config.toml
n_layer = 12
d_model = 448
n_head = 7
n_kv_head = 7
head_dim = 64
d_mlp = 1792
vocab_size = 8192
activation = "swiglu"
norm = "rmsnorm"
norm_place = "pre"
norm_eps = 1e-06
positions = "rope"
rope_base = 1000000.0
rope_fraction = 1.0
qk_norm = false
attn_scale = 0.125
bias = "none"
tie_embeddings = false
parallel_block = false
init = "uniform"
init_std_qkv = 0.0274
init_std_o = 0.00559
init_std_up = 0.0274
init_std_down = 0.0028
optimizer = "adamw"
lr = 0.000908
beta1 = 0.95
beta2 = 0.98
weight_decay = 0.16
lr_head = 0.00872
warmup_steps = 228
schedule = "wsd"
decay_fraction = 1.0
decay_shape = "sqrt"
final_lr_fraction = 0.0
batch_tokens = 65536
seq_len = 1024
doc_mask = true
train_tokens = 601300000
steps = 9176
dataset = "wikipedia_en"
MLP neurons of a small language model. Each row is named by its layer, matrix (gate and up: input weights) and neuron, and shows model dimensions 160-415. Each number is 500 + 40 x the weight over its row's rms, rounded and kept within 0 to 999. Numbers have three digits each. A neuron's up and down rows have the sign that makes its largest values positive.
After each neuron's rows, "fires after" lists the tokens most often just before its 100 highest values on Wikipedia text that the model never trained on.

L7.gate1378:528515574470456535528562429495467503489520471591523509483444504580480562505548437597483490483518468391486521485611470517502510533405456497543464526513537517516496506457427506591486490398474492486460479561493615485519467528476417491479537479552492485469514453470526403491465506490489469463484538486509537502434454506364478514549442534502455555497552482496494517487508485415441509503492423452454530460463461431511556514549448525489443513576482548427479485441484589466489464497482572495464561434453502466501482517537485469502488558522517510492447449490546489472537499481519502530511452514474477544503499508521471481435513538506505536501433513497551477551528488514520475488513506461495433532503489444510428514542524454516452444461531476516525544443536474465522549520449484
L7.up1378:591450504435523476583458457438465445465491531518507496417504617482482469505476518607440555475491504574528492437584498551609585519522556548487453514547529526466514475492469490525508532441501544485476480494464495526490507466505489489532537486504524501507525542536470479498466518500486481466515470480488450530485518538453525550421422536575458494480533483514509462444524499439514500530532505453452564523473524482456553438502457515558484452570552499415558460519513508519473493520523512441435466479498581523542508509461544560505533565446517448532526462523493548576504520486498549446535506527445462458454555472462496536564553509486516517511570508529422502544470425532437478484506570459462492506455459463467482507524500485569490565493515593483465430545563480481423494450514525
fires after: "9", "0", "8"

L7.gate530:515465539550490509504449485475543516491520504517451521465516477476454497462474517495570486438468464465487437577577425530540441532544424572496465527482421507487431459478549499488502461533478524498416524527582562485499447544475571441442558478417405563460562457507487539547543511522536452500471408483512499580521513441484508457528471478462569465518435506453523470477539591484452458467478497592547553469497492497530490547469499474526439485469612446527465490514518563436472451437476481510466446540533472508479545548479497562500536563524476565563424427497465523508492567536566518474541447489524478443464539527521584557504509551507479458533430490474483498507441510418465511539456563502493410465430551480489474485497507457426421585544526481449497521468490534562476403492502537
L7.up530:495527523539509516478456535501482450499479509558436491576517482467487514557483495550501473500493541493539544495462431482440487529458515459506504510501537538548459506452524523494524446528519556448595503487461503522493517504555458493477441483439483507510490503446563564519453444533522553493543610496514519494473506533408519504496599462514501436565569492430518582505508552441487460489517520472433560425501474471515554501605482501414451565488459420536505509518488435501469466500455523460489477506518461517458462546489493481527588520468468542575538515525449522516501427529450460448466488497478541423493535449514555542457503487510471524450527520452559477513412548540505519570527555470440475446480457506536496446449554488500567489455428516530488538467510433452552475485452500
fires after: " ", "\n", ")\n", " H", "'\n"

L8.gate1432:545516429462508524429536550535466504421542437458536439514491529497427492536493510531543465543546463506474528449461523478507484488478453563499499463496485548503518493523511422556542493523474529462554496521488559485443472439489544519463541490499479532527512419535514477494497464450551514527575501451524396449487523492454533474506521499556561522471526490531482458562455505465491495442524502524520437555467457530466532511536466498502524569544440412473431511477451472521568532541525517520557576579483492566455396479489396436537464456521543506513533518507583572498512555517536567431503476450513559532474451501472537468484475458445496452528505528501540504514530417476458373494479425419544472462511451508451495450524455506591567472527581497435572532505517511523510518517501433
L8.up1432:499525554448468515476488464557537518435541509516467496510444488518558500563543555464519562474491515480532441470496585375437488432455538479389454455496412556430490515458481469491493466535539539564536557510490464544455481540445510494522491477508506527461413418466452564474459527536454531507504514612513527514437536549522505461520549526543513493563515515534443567477457446521451515501445496481485500540477503503486501474425514401515563483506522458448538542536546539457422510432485522533519511491446549574552492499469525513487468482470547542455547510528534527452513523381470580450475558552532464552482510506504429559478508514553500520601542440550487466474501488497491465422531456464470499501510542502430516446508516496504443509533477499492487490519473468461459466500488481
fires after: "|", "-", " to", ","

L7.gate1565:451547453454468509467487480565495459482480463425463571537493478572496495443538480578435501563509498480535470474556452519493484484505551515548455536538531526489520521471487499554510534544506532441427561518456518532549495427593447504512531562582504514497456602554471517520481513462508502446532454529522423497568487436449531505506576535462541497456537620547522472526496482532513500569524488440513503483513578490502529494488533481553546513547418469482532531507482455538517450419461507504510528551474537499571495539495418499511508548543589516547540419515480493497435473488463535502515507501466447509536512463481598488527488489487541458498456449503524509502533542540475422465497490498485536456484543514516499615507568537509525484467501556531581472505493441430453465524479472
L7.up1565:526492503497523431412493479466503504526493538576538488473434489511537498525543470447529582501512459546514460480514497593514488557561461508492440444452491614500529517554526507499475439444538557509482453452417522522480520452450448473508438549536461544526493569526437466403534482516458505522534551478507443502495469519425527509458466429491422461530522558450487525435547504512486521491537424504576478420425496563558542467468570510561480473526457540487505517568467532448536431580477475488513512524477489531467517518520505493568540497547474463493563471556513512492499496485483561531548467531453535570517491510520469604579559532461500471485546429512504454489448516523475511473515450509460481510484503544504484522523486478509536532537478549486447468473497543546458548459471419
fires after: "1", "0", "==", "2", "9"

L9.gate829:520475452463591573493468426470553461520411518484523487522439560475454539480561514467493548437466557487514514520484518528476515536450536519523479518510487539510483450506528496458515458501492510539488513554547469474526511488482467443521559501586577458478496513430561442427511506529463419540435515522499480593494509596513563548488512478431482528488539537536546421523489456483455520536420483496580427498434431504484429468496509460463518508471461513425493500466535504496497393466531543448520523446501462518472513556481465554484520539475461521519450462529456475565501447528503537454414508447490521589533477467502470482488530480559541542552535487468524478471456535430485479549494441496408522535475501503467550485522534544493521484534533477517563516552487509613457502480495536
L9.up829:447570509510527567454478514482451457496508512507527555541468524533488484529553450469450478524488459439426511504504515471480512521515502481547478439595481523492529496533526491510488459462524429462566403539525432540546469461541565624531521567487485516549478505519530506501540424509531510427477530496534404404573450524440562515498513467460450536480503560506489554512494509418407488526550442456459489472563483480508431570529564509527461491518473534523518477457457516549474531458475527517498507471510476470464558488488454505530490555504418483508508542467505475542537509567548524527459451505493478477540532470465510558593467450523439520476543515560475506505475554468513541452470450575535513503531511462458505432564539539529550436495601532594605506502520571526451473532461477
fires after: "1", "0", "2", "8", "9", "6"

L7.gate1471:475512482496487532494523427441422562480514526509498483439474518501485491478465461442542522524430486501504527486486512489474503552513525526493500506494479570566486538504538578513468564533459568426526517482495460468584486504548505574560483481490577463491410489550506536475544513560559446457420423547462489467488480449484591448507502496564510434476542484514506546510566541499503415475485553498522603502481476483484490505538532427541508516436441543545538461487466514478468516452536456497497514552501487496555483619453465531462474532514588551512485453495564506506532465420451515529501528433439454520542598523481419476535494522529491491578428551515538522480492489484501492543511407540571525473502489554520570478455465417504573500493526495554522528529521490527534536478422512
L7.up1471:513472546442519500430515523495511501493451512459587500478517494537511413550500518443493525506493494471518522430540463530496471440474461511517452567428551559456552520532447510439464547497482551510476512465402421469542560480467488518533596482548456513471446591552515483504448445525444573491467542563477482539488530520543405548531516472482517452424473496462511508490490440501492491527530479511544472485556471565518482502481465530498487439552499563463551517493520507454567460517443526485486482488437501438455483519495437473490457489528491513556497507480531423574508529472492574446521516498537516498523539456509558503503494474517533567507451467471456490519471445574465537493417581485489482467519567537451520553471578484531521440461557497445532495481433528519451527485475514
fires after: " ", " al", " Il"

L7.gate919:527537524518510504496453484445506444444420429555513555530491527516502543450582471564451509447545555547501501580475489491548524496464506414524515428522527509597555526480576520519532482460513483558509525451531511541485578492576469441542522460536572462508472518481442502520524479498472470489502456478448447535515551499429508511505455472458526484436511507454534538503550540429441480530484526500519513517473516444493593461513456564539483506508500467405485527512460515449479507534544530405485459462534497565443474523519507563450446524530468544505508494459470516445490509580586556512447509504481490424565505541465453496552518472524457507482541549490480461442516442527510472504456486536536479588475481471544534438469535506568534552547528440466525470444552580481455504577513577
L7.up919:485584513429592473481501504443542437528456410462489566590550516456480534457499519524479539405540475505481485489503436506538592515483428496472444565496453512528484523462549486478579488513561523426494480516485518502500496501521473554523438512468490498554524511474470476470504512576605521532460541465491534435550560523441510532564466460510428452536427440515493470550464460471448538512506487459451435464528506546546519541484542525514477504469454521525561447523473530505503518543506526483569513510465539486555532507537468559521490439516547584509515482471502525428503460568395508529592480468473502452524445500469550537477533529493524418573505549526450533469488454470536447578514566451499518498458480473547542462527490537511473502490512574536495439416541498523451448565472507
fires after: "9", "8", "7", "6", "4", "5"

L8.gate1310:513506501455544550519531461513544524524512500448511550524411491490537427541500459453481484517511512518497515485447480438551495572522516519536515467497497582566412434466482456555523487493474519454496479519539517500518456570459514494540512589470532545444472518482476548428488540458448466502482496598421445500568578536521486441499529464422497512529505484497555526517390475505532446479518428493471532459549500531484569528502435450491522518508484469568559558490538433494491466566582509451489545501488483487474521515566468529518448474554548489462567425505452480414557462470546526471429508548488457441592529490487581492512501415538556495569422509481582566447453477509455506525500512568447499539537492532543564508544523505498502441523473489528513527475479485549447541507457459
L8.up1310:481506469458440475542464445509574534529456439455405455498481565428546503538552525500449495509486506485462458404462475526477513520530465443549503409492509509511492467541545516525491507491542544457445537500509468530526466473469519526442440505503508473513499488479466543498513547522491510441484534526490477495475462560394472463474561593522485401521540493525491479540429517498466553557462463514519445414505494481498489557533522502475439458544482424476528580507522494521504486487473524472476559397493513487513515508556545521445424453471553504491496498487489462482541529487493493512537489526481497452448513530537462517531447497488470545531491481486556526464493490499512550508469444515485457477537494551420507546557513598416532425468455462566499471458482477493532534487461442
fires after: "1", "2", " ", "9", "0", "=="

L7.gate562:504485518461484555552525499497484570517487557514485561530562465518526464453532483564515532481512448516561437474369558454489498552503578492521477457523527515557543515451451460542481470436527521468471590480433588550511490459506424512549502499556516514559441506446489414439508458520445496461528440466509502553425513499486577472449523525477548439480559552473476549464453509479519497459492438494462581471448499514537547552501449535544485445545530535498517494562528497544468421448501482500515511580488492556520414501531440465464458537541491489557474427592541537464513475548487487502496446483461463559506542487484575490502505495550491501550505562448531496523523461510452476459464509441498502519440483539508432540486512447623496544442498540555436510482507502535485505565549511
L7.up562:529516445537511471469528554533442457411455485479529504553486492494488469445437535450488482512487473519505465435554517489506557518493500420502518521493515527510531548492513481541522455486539544537515563506467538484427548456526505495537480582496517554525492533458493512479377476514487543537530481484414505508478499525484374531423495569502551494554455497538486556564501480564516560460568415461604559507400439496408503484410482511497545572506480492499552522483511514498537509473486517502432493469522481510563454512578511432535517472533492514464516460515554511477463449536576488542536460539468490581503488532528498489489498504483464486637486499480449528501475512486490516562414469398504476423482581478476521538513498553457522447471492503528558513532467511548573570498494407
fires after: "0", "2", " the"

L7.gate1460:501527483525540495482431450405481498458492489476493485555536504498532496498459498489477428567456551587487545471475475473494478517505491535512464486471495486531482466408470480470499577549532435529524552510555486450453498488507444550457519492445497480608491455454440542524503567567472467438510455476467523463548506530514492480483503473497507507466531509514538558498451535505498508447437476489525471466464567510446461446521513464495435520496478521448480469502451535529572465488507515512581496546459412541448540516560540563494432472537483526511550439506445521423480540445532519515437502449528480490512525593461469481507518496471508530474448493432583518458507480418495515476499518515442491503446505559469585617469488574478548493436538502466479464541505531427554507540538515
L7.up1460:478460503516512473504459501442588493487497523481530473515422479478518432529582543458494473512504447435480457593524490552500434575490498522454477457480465508515560471501552533510574513587477396496512458445459502546553524496464552511451493512451564505491475514539488532469409494534467474527468462432582500549459506470493505511440514521524512474453541451488529579453444483503475553503537505492483484518433482517521441501489483588471520459539489485486505511450543489601506447521536547524469487582510468536471493525482537543562476553566445507530553435506590492517460518518416445499486528469467511471468458563475564454545506453545528596490571409438539471527531532468601519451503483474477501520489580565469460481511459484505473498538468490495489505482540479541481507482482479
fires after: " United", ",", " Az"

L7.gate318:485497467534419502508552547499536520486458469444564444503387512524505555514582449440483528577534502519535451463504487486508490549532507473545535495569541527539477538477574523531528580512503535458519543519456506508480520452507518522464548478479546525538423482515512452465479507408468490509493524556475526510547498441474521545481457454470501543481509471470518471501518561530569514525472461461505460467520451528467516552541518514493472537477436465483503577481543491475434472546533508482522562483492608540482472588469483524510415498477491507434471518399525527469570509503482441503557508545529484516451464531509542499535482585471500435568497427479518527474421509517488528522539521484446510523494437497547471496520606467508512494540478541488488547549557487520484556543484467
L7.up318:434568456455508554459403479569554519527477458547497489500412426479591488510565503492551571533507513563488510477482550463502496461448505483447588534482433569488500527493530476503438435471501502448512582533500528519501471468514508486469518481513507492508460570467528525542531501472459531459516504439433427471493450490461471427506517472516490520531509576497552533469459470455513532488486416501543523502530509471568430545505521478537498469502475484419451570588458486570390435494474577529506519596492570557462501483483516517555411519591505511525535486605562485500529515553492566470554465428529537512456517572455529489504498444448550534450447532498505489454454492565536514491557475457456431528466514480524471519437552529489524469462560467557516519451454518527517553531465492
fires after: "0", "9", "2", "1", " early", "–"

L7.gate699:557512510427539457430502433497541463457466476577384491537489554440482542556574524487475528502532466492439542503506439499486492473587435568504518477491481507473475587586556455477551512553564423555451589458548468507503534501471516526604546525584538490489542527457475536462521477567489500441512531556513550534542529521487547513500452526480538534516471443502560477436547529436445510410520454547450428480514539501492479506569531485568503540439523466532565423499507475485456489468467458444548591534522500549515532529466491422473467530513483446560518470504570518537591501533443521456564535528510464534486500468557555499494502485492462476485503516456539499507432501466525442492517542502482480503514487445514494454524545498464566510500490510440443455474483459560464418528502516
L7.up699:486510540526468507572487472510515475544509549578453485528558471585505498532497453407460489474509576482477538549445501531549518491462458454491541456536506550573513425494484517421501539518518512507448517436442528458441496500516525490560457445443480512430516506521550538535499526530456495554547494438445525451541501469469498421508535497589499497480541507489504510467491499488527477515519503525494477480501485498460482526542431520550470519481556485467569504514452487573501472510515452461593416497507509471465538447489550508453566498494482489546482461474442555525564491505510526527501555440436505512477484545503563416483526462518487451510492517551541512536495526621448510498514574473468509513488478578449552477479418513417519498517524558546506540540516449540508517454528551
fires after: "–", "0", "9", " ", ","

L7.gate1217:502516473444553476529578521419489494477501491531514534553482518544469513487576557543438514521539484553440438506474522456529459452541458434539562504479491451492501502493491486498507495470492499526474499460496527471510562499601433520484501543526508571443525552532465536504425426538509488615452516509466505479516506425473573510496437484500526449612509517466502494482466481449434517449483473426592539555547554497486539557518479483454492495472409410542494447478442472545440505533442505520571546415551551513533491513523521520441516515542480487532443485528544566509464571476577520548481479445439561438458565491468550506480501494463553512467553537489489448531544453505558553467494459531507473445446528559548490476476569541515526470491497548440495478481488453541520478549493533
L7.up1217:537485430483464489445460511533475482506488531506468459462520539491565461544505471540523528460491497495530491473488460483492494438459526556509485510394554512538502456538473508581530467542432567515511472464466503471484524472521529425505516472528551522481525515480465570544560491536524512412565480498433528426586510502474463514526478507454516488494482492558556493492500530455550412456498489438428494499530474576452450530546519495513438491555543483599492397525441557444545522501508473461488474549505525462421501426552527501504531553497534471477508484511529461485544505564462470511497495543530504549490474490512532442543473471493532483488490497513517484477538497535565528572497486484511435552518488501449466539389507501555531528492536494471457554491465403575521531511497496
fires after: "1", "–", " l", "9", "ac"

L7.gate627:490559415574517525439455446488515527507502586504497508564494509525498513472528486532486564515545512606519463513424520400547495517450511503487511496538496496529557444491521479539535517502512485492439488449518539556554464549553471512562428479508533534487479492462445552415447498474470478538436542518505514486570544488438461517512484423468537422424521518448548463477486524493478440527517526490493445425555482473484519480447466544536507505511490464497491458511474490515456414511502451387560510507503498487530478589516540523466509476577537518488564439463445574452505456568549531540474543498498571465522523543567483441568492428444525573488547482470491468455484501483479429487505557494438480547446527485489426471486459533502547509477518491566465475466497472453536400488577534
L7.up627:501406471497489468472485477457543551425501477515540437480544504490498531450563568576440490543528527445517456478482497439560436565457448492461533497462534444472547526530481480544546539520489453562510625462550483522516488525513492514498522530504521521519472470407497438550534491479510496423546485514511501444500543591449543543467512523444470497520496553494508517589546418476499508506533489566516525489479509579512543494472499487445434489525556435491539534478531491541558580546508544513545556510532541486469514498409483553519465501494469461516517500448489491498553456494483486459482499523515491522469589558574499591563528476559428494469419506444496460453453519508487421569549553530465514467473504501524523509526541463456505551533509517408443478536584546490484437460530469
fires after: "1", " ", "5", "7", "8", "4"

L9.gate405:446474459553471534469453485444457520438527512539510513429460488463544518494500416524473457494476511559553524555471542509563471533542565462488557499494563476513509505501442455550458488519449438468533449482519428464490555542447520495536550513542514587460548506515493491482557524490486579441491500464508572519587487513549544521504504521480532513497529546441528573485479529520495492516450457526496468505498456476500537456473464498547516414439479528511431506573512450506509461450507481468529559562525547447501555499481568584501541482549444500455486469542529463535465541463451561504431449464560485488494526429450516510496451553521474494452482493576462513472560473468498512539512500543433464516444446542575507521444503500511451430503548563499525490472596526467501500466566573
L9.up405:458487642516450529473443429429531479493469536534523556563564523596526533529434472499466472486469476449393472466501549530548529467470471475556438455479508473571542559510470529522514470558522510536523469510476529520480526502515500480523405483465477495530524583501529549534480465440546504476520437453532465477481481451438524505516556469453541547460502556468455502509497514428537569497483469477542418482535506524516470533501463501466446581564478542522514489556513488450490408499503538470496376549486455477500576566621509464430561525561524536558477467539524612522528477456528463487490455476515481438476519498507449483518426507464494478590424537548514425482541580537490507521469589476490492511603532502580482559373555499517467481516526499491566463482489562495514488482470565
fires after: "2", " "

L8.gate204:542500593442561517547461454447456532562539531438454522479440497520474474442532416510568488461516526538462485516408496595473445546553453530518506478533547523547486553530531490482461540499464554442507456527556593526494454492506461438532509512456440398525494554517507522494455502561466465510468507484433477473473501437533491479524581536509502417484540552414537443516511519465494541422424500470488533476387525492487485511565465516558539533510533548491459395490512470514545517463479515448473477452475514466520521545463442523484521483539519528517525440490506517522483502469471569467498469515471432502457552522561522518516507472522538551517517445529487544478554529502545480485430511453481495461493485523420468497486526452543522549449458547535457517539551476495591482433482477
L8.up204:448485529466457498486527482567587501474542541568601566571478466511528502509523551477535448443513447508476422546468512546470527384520475584475488491522474526397525495497495500473551458530502456466495503527536506492458477520531474493446600567503467499480504522510508509558483485514572530569428507490471481484452489502481431510455455504475458479551505509549456438457446474413497496581516499507514553528478459497506513550520415501472443427540500475464491457457522535484522445547469534497542467528501504545521545492491416494474528520540415452524557536488512435461577543469492535438484426468547522510440492547564488482520443539533506450459510530442475456494583521436527523465434522520561522479581547511544463497432497542537562514454523481532397508468446531443537539494456543
fires after: "–", " ", "|", "0", "9"

L8.gate313:457532519475514474546508502444464583505528492537503446521471475505510486460550454587510484496544481569456443494451502534432452462502522536498496547526521496487546481470448463480562462491505559455586452475499555578490425443480444458486486424431577524491508503602521510527498540470558526450517503433497499489504553498497528464401521546540423542460444612476567506481495536538512525539543431475495535511541492497497541572507515505536530489496450520472500482523558441464454542509483506437521492381479508494554475487534549455493455511543496541507491546518497486533403499459551547491534516528561518571435522461529493516479534469491480430509527554512519445460506577503466522531504549506511552573447399496517527500475525477493515493523541503467482496505459446476560534478491548
L8.up313:396532543436454475516503414510485559469475611523546461542516525561448452480442504571556493512457506517502486521532516459473518528460502481436521591464506489490533524502547522427538483544493518520493549532505519487455431486536508495476458481468495485515465449417494534496469484441476526578450474477513501543446538529532494524487555518501476550486471530473490478512451535470522485556491472431534462492577516560455417586461533461479480471503505524534497524543482492497492466464505494526470562480468570488544512476556547474587480516511477518481491512529545563500465525447482505524511499511496452556476500495483539507472478499587541555572495466463462424426512560434491532552469574527572499468532489596495475488432476502571493481491499517469517534516512496475570446512451433
fires after: "2", "0", "ast", " |"

L7.gate1615:477486527538589554457479446546574504572499527497553530545495508517546539394496493493499590487561424574488501526460441522510555509488552482533484433540529512560507537566424525486431495503509574514445561491467453485451442439504458564512553562549464519417502547542479549464503453490562475570493504470462536525494547525512499552547462466419476410509467562468573512458510502460553528523471572517514464501491503491488527460425465465537457506520492515505573498533502461475488463495538517471566499463508574464476449449462451494519474520481523498517465515501537571458505567459590530568506506518540464534474526527516505430503449505571454518518406465472505502490520496532492460499503530527504517441522529438487489474465517499505562538485505508535513480477489433486505437492503474
L7.up1615:478512534539409478471477590562479439520507569545498491490569515443460532502577531512509518512494521455469456539482429491551531492493524403467524556558497526415528499595493451492566545579491476490535547474498509540493464465446479436449546503474453514572533464550418487477502504517495553518487540452536460422544452514476556430463502487480493528574489535535525488567538572531432518463515480487453564538504548549509481486500497467548583471529404489510474485474521477558508527555409439489442446528485504473475468497522544518580568492505432500464533460415531534555486448502477555461404504551428509501504510522558500446466519404462489451470557473507451462493471500481453539525499436511503534475553526552463459556553491535445488464495505492509497514501501498532565432449522532
fires after: " ", "1", "0", "2", "8", "6"

L7.gate849:509512540489516531532486519438599563472499508465579490433567473479520486511544512490567526519489532510522482483548529445580402518509595501428475443486485573443434488510532459507501506530414503514462546525502458452479538470545500498546560521505513447508535540413500423505521513464449548490497518545515476533526513473447467418488452516543414445477466556511537507495561486518533438541500502545428526579525429514515507507545489495466369526469504614498510496452489534531505516561486464470533494507512532471594461484515448457463549450554474579469499452548477504541490480550485501543477482459450492427515521502557508512508408506461502507432469550410558516527501492453501489453493503536479520488552510514500574510497505525467502625543492471491444414519499540551555606511555475
L7.up849:507569446546483532387432433421545508512491508527444564522489548488534469476494539442508516538523533509506526537558465510586518473478410510486460488494506475439423489446532518483492506482507550524436575509478474442466460442458486437467480588501514456421473567489553487479440465529488563545540499523438524485517489527483470508440487477547512493498534532513550490566400459551530537393558476548445525548503484477486470441496507595491570550509534545463486522447573486539479506456482566485590500524503487483425471424554448459480462472574538479421475407513545452507499456512541485489494461482523456568545535427497539526515494444536465504468560517498508551498475531498444545523527533465493465477454575546490547481450497481452509526475522449552455555469550444478483480465437561
fires after: " ", ",", "0", " February", " March"

L7.gate1424:518496517453520447558507609484501459535452498428551506560497461554495448556489453497558438502577533477526505535509460521544444473481481550526454599519416481546445494484586545525477474466491542562555461478485474527434504569477490518536544487515481455540554546468514487491458522499512461478477486549505475518501537497472499526372432480561394507470436429490565527451567473433549488425481538465499518515426482470498471545541540477467468478430447431528515477548497514487527448450558491515539492598505506524553497483421498550435470502530439549598576476531524487495484505437418520531529525513483494531539457488478445575496473513488469484516428557457550439494524547505543537402528564501513504533466523486487546474403503506531560536505514444489509522446447454513554548462460483
L7.up1424:524532534476466603496504449493556471542517558477509469508445513535490513397573511483493514417544467536553467487481431528506432551568534506448479411528543489552520550494466547582530494528502518492452545513484422491534541499529493565509457500495543521502522536575505552530492409493549588476466479474507558508566530504551466545452505498564532471464471495449556495521547517508492536481513491517467585497539513552500497465479525559492492553548387560434480470449469504541454514472472467533530511518525402505492461492573553536527521446534510541434518517522518454424561460579542497473463522526439482471453503474526541548509553526560555539518540475530430542509518559482481541442494545425437488528448463486537453463560485539529451492466528541537568532467517452479526463464453524
fires after: ",", ":", "0", "9", " "

L7.gate1640:551458521460551463578516485495422542491411548529494462470512530408554491476474412531532493476535475532515463481516472553564493484475573462502484525511549501509505456531500479519518490454395496481488495453505520489508542469553513479436418464470528517489487568504502481430484553498557511606503478510472554567568544498452499549547519511526485532535526536534549494522576450447494539485408471613540556561503462479474472499516432441470474486554547538435435536486520476508474548466512476437505426427483453515499574569495446494468421465520478485515562544512534506466512559449508502572540567478539525472428520473473488526448478475441493547460529478565482459470561510494530520518427575479543518472533477445565577495438577414499540492546534447490485513476576490475540511496510526
L7.up1640:433556542622565485517448478509538488499468443459499520543517584556533529556465472540504487474480467530502492517437492574447498420490521487471493517536561462494534443503508590531471523435576496554495505491517558496522524497409454475472456482437468558439572468459528500543477427526526482521501471525532531483554548544493445511549475499484493541469564572568445473491475398469479573530474465494523411519499552491513488514490515519547469489540477536582475501560470471551474530506452534444442449441466533494505534541505510458516483416436469491434504573507496560520500490495484488522476519496485533513486547478456515504576476442534541492429518434505552482566436483517548467510531544550547499544471497506493507513482532498521453503488491498474510514457461524507460461429460462
fires after: " ", " |", "2"

L7.gate1006:452441527473519446494513407547482576522474495578486514513582506552555466510475550508485524481480500514483507513540490495490553493563498458490527511500479588512479469468555487472472472512493464516511492480518459520519499495517535529475444487484542515440539521445413589486554480443548519440566459457521463508487523538487499442499459470503504546513456442514554521535420557470525425456478574547488491506488453515599427526457531526526463476521508581550523476548486509546491518488494547510441495564604484442476500439492513470556575540493512494499486419465456531445525538521525430430535522443401502489520504480525518447568472427524543513488497465476500577503498540480584490505512512480553416525503499507501538555458546543491515496567571492461541549500483548445524551514528546
L7.up1006:535444536438531484517529493523505532478507494559481442466562421513573545493486512514494514543415510453516536487529578585491515447512533480563468575531468467486478472445508567504518539442527528490524485507511554542501500478507494510486425475569509535500463585545530512504454414442526490543563506473486480449508396518553503574515531448503458481534570487434516500556448484512535475495505515435496526481502529559576421502434465524537524468474554539495495542509592517495588493423538528447496552523539513461502530500471452473535557498524538479496434494465510533536450562411503521455495458436483527521468453522529490503516550522501527595509404418554536546509455489487545571529493534404467472461477608500432564495418536495459523499488473473466408538552485523441483482459505556
fires after: " |\n", "\n", "\n\n", " ", ","

L8.gate258:490486561505480537477556465518511479485549481495448510491526533488434517524485472450494443508456491483553517477503425554482452562516455532395524456493474422524485518494428543489476478444449484460455508527426579495552560532552425509465513462520523485499484491554508516439478514481455512514507520506515492536474498518498567495492527556575530479523498427492538538492522509490463545461453534507555622521467470513550452499443455529431476423458527514476517447479506462494429531467452499501557493542469607473490501446481460501557522511446456412632438460559541519434475548506453569447539484523550430474499593488496549558502516542541496496459485538533509522540492545542442540533452466531415475507490550435496485474535529460507549517552475495542501492450482444484468515485420530
L8.up258:563526516516488488534547535526563471506507465577490496446539494461541542460464487493497522514512487554458556478550493566554506436550527507520469489555519530517434455506496488425505465519484493455480542523525420551468503499482490541472510482485502514493514456462478593570509451443456554571510494468567539588514415536434524460528472573546430547503556466547507428515512524555454529461494532474465550471432427432514434533534428510561524513483535521544549482521499439446495493438514479508471476530474466466491545557479457579563492533525555550527428478544580490567504462561456501490481490543471514475452463512523534500503469429523517455495509578583511511496502473463474494559535539426453481565493518478481504520441484480535502521488427569504564549523455477501535447490456556
fires after: " ", ")\n", " in"

L8.gate521:470593531476440450455526577528496498476499489467496451531523559532523489526549474577560518523508559494553427496457499519546483472515542556554467476485471563519477476524557495448500449507500470487524439452490548530490487469458558531466564461577472481516414581538446527480479516433438539493564482484542432490472464539525498539508469431475560500437470449528504497512527465505525494502524533512465468617482433543551478504518474456486543524542481534497550491437475532466466502520522464439498504467500553478458433452496517538456485513557504488392501509527487526546453531464506471523552450534545485489493460483461519489503479510385524518462479513468452450458561541523525471499429590463517490458468483490521538524423502474479537575533585508505522462454550534471566599457420447
L8.up521:494495499496520473495480536555500508510475561463518523514479445585533443467537545491511437592558532474459517539614481555534464559548430552498525513548548507472432589477534531511437568492525481485490496532586512429507450532503513478567476453507458451491483548464435515537522473469540516443506428519477496432550538490457553438482415539530477480550443523425520547545547512499550443465460456506463541561432542548451497518480469440534506467479559524437519504484483467487475474552537447502448484476437506532583467500485479520477526541448536549461379509492574500431555557514435561527499550428450430517458542568516477487445501493599437548539463425433545486435592505455503507446584519455468493454461548508496568518494521458461520478508494472592474466503543520481527564470486487
fires after: " ", "2", " K", ",", "4", "1"

L7.gate1653:458504446545559553577514485479490515434443475546556468477480422536547526544492492506477457565498453553489448575443527466576560469480485491478530503501506572526457532513487497479480515516466507519513564458443469547461414561505558547575553419546558522530526524491484468439483411581456530421530496446462450496442507465529528479500440473540482520541492470592468436510504497445503532524500464518520498485531543466475510490499474522510444508506537523538577514450459453460445559523524490519396430482416535470508509553519509507540531550472424551472428478495442476524508447523499497502498537531531620481528526567522466492566500444474481560462466512500492504438438472510527550530554509454393444496436533486492449491541536544484474554495516403519540464532500533482502601470515431
L7.up1653:490510489571504547440499463503440540504373473507504526546497510519571451485455425485555489514522527446504515565523531454540496485487489491466464515492511549540474588503490496499517458504453559492528557450451418410394564415578505494496497536586544510492506472491508506466476517432531563482515551534450515431479460507520491450474518410534471366535493546486570422532503472462566519500450503502555468545600519543467479561503546547529463490448497519440533409574502499421476461535556598499469537566533500470544527503475448455491511493470489534520513502524512512445493459621530476500479428529464513529494499539496467453518463546473482488508473462494487502554499475503476503490471587523483508509478515470497443489463539507483507550541577494435443528553465491525522530502452568
fires after: "0", "8", "5", "9", "4", "1"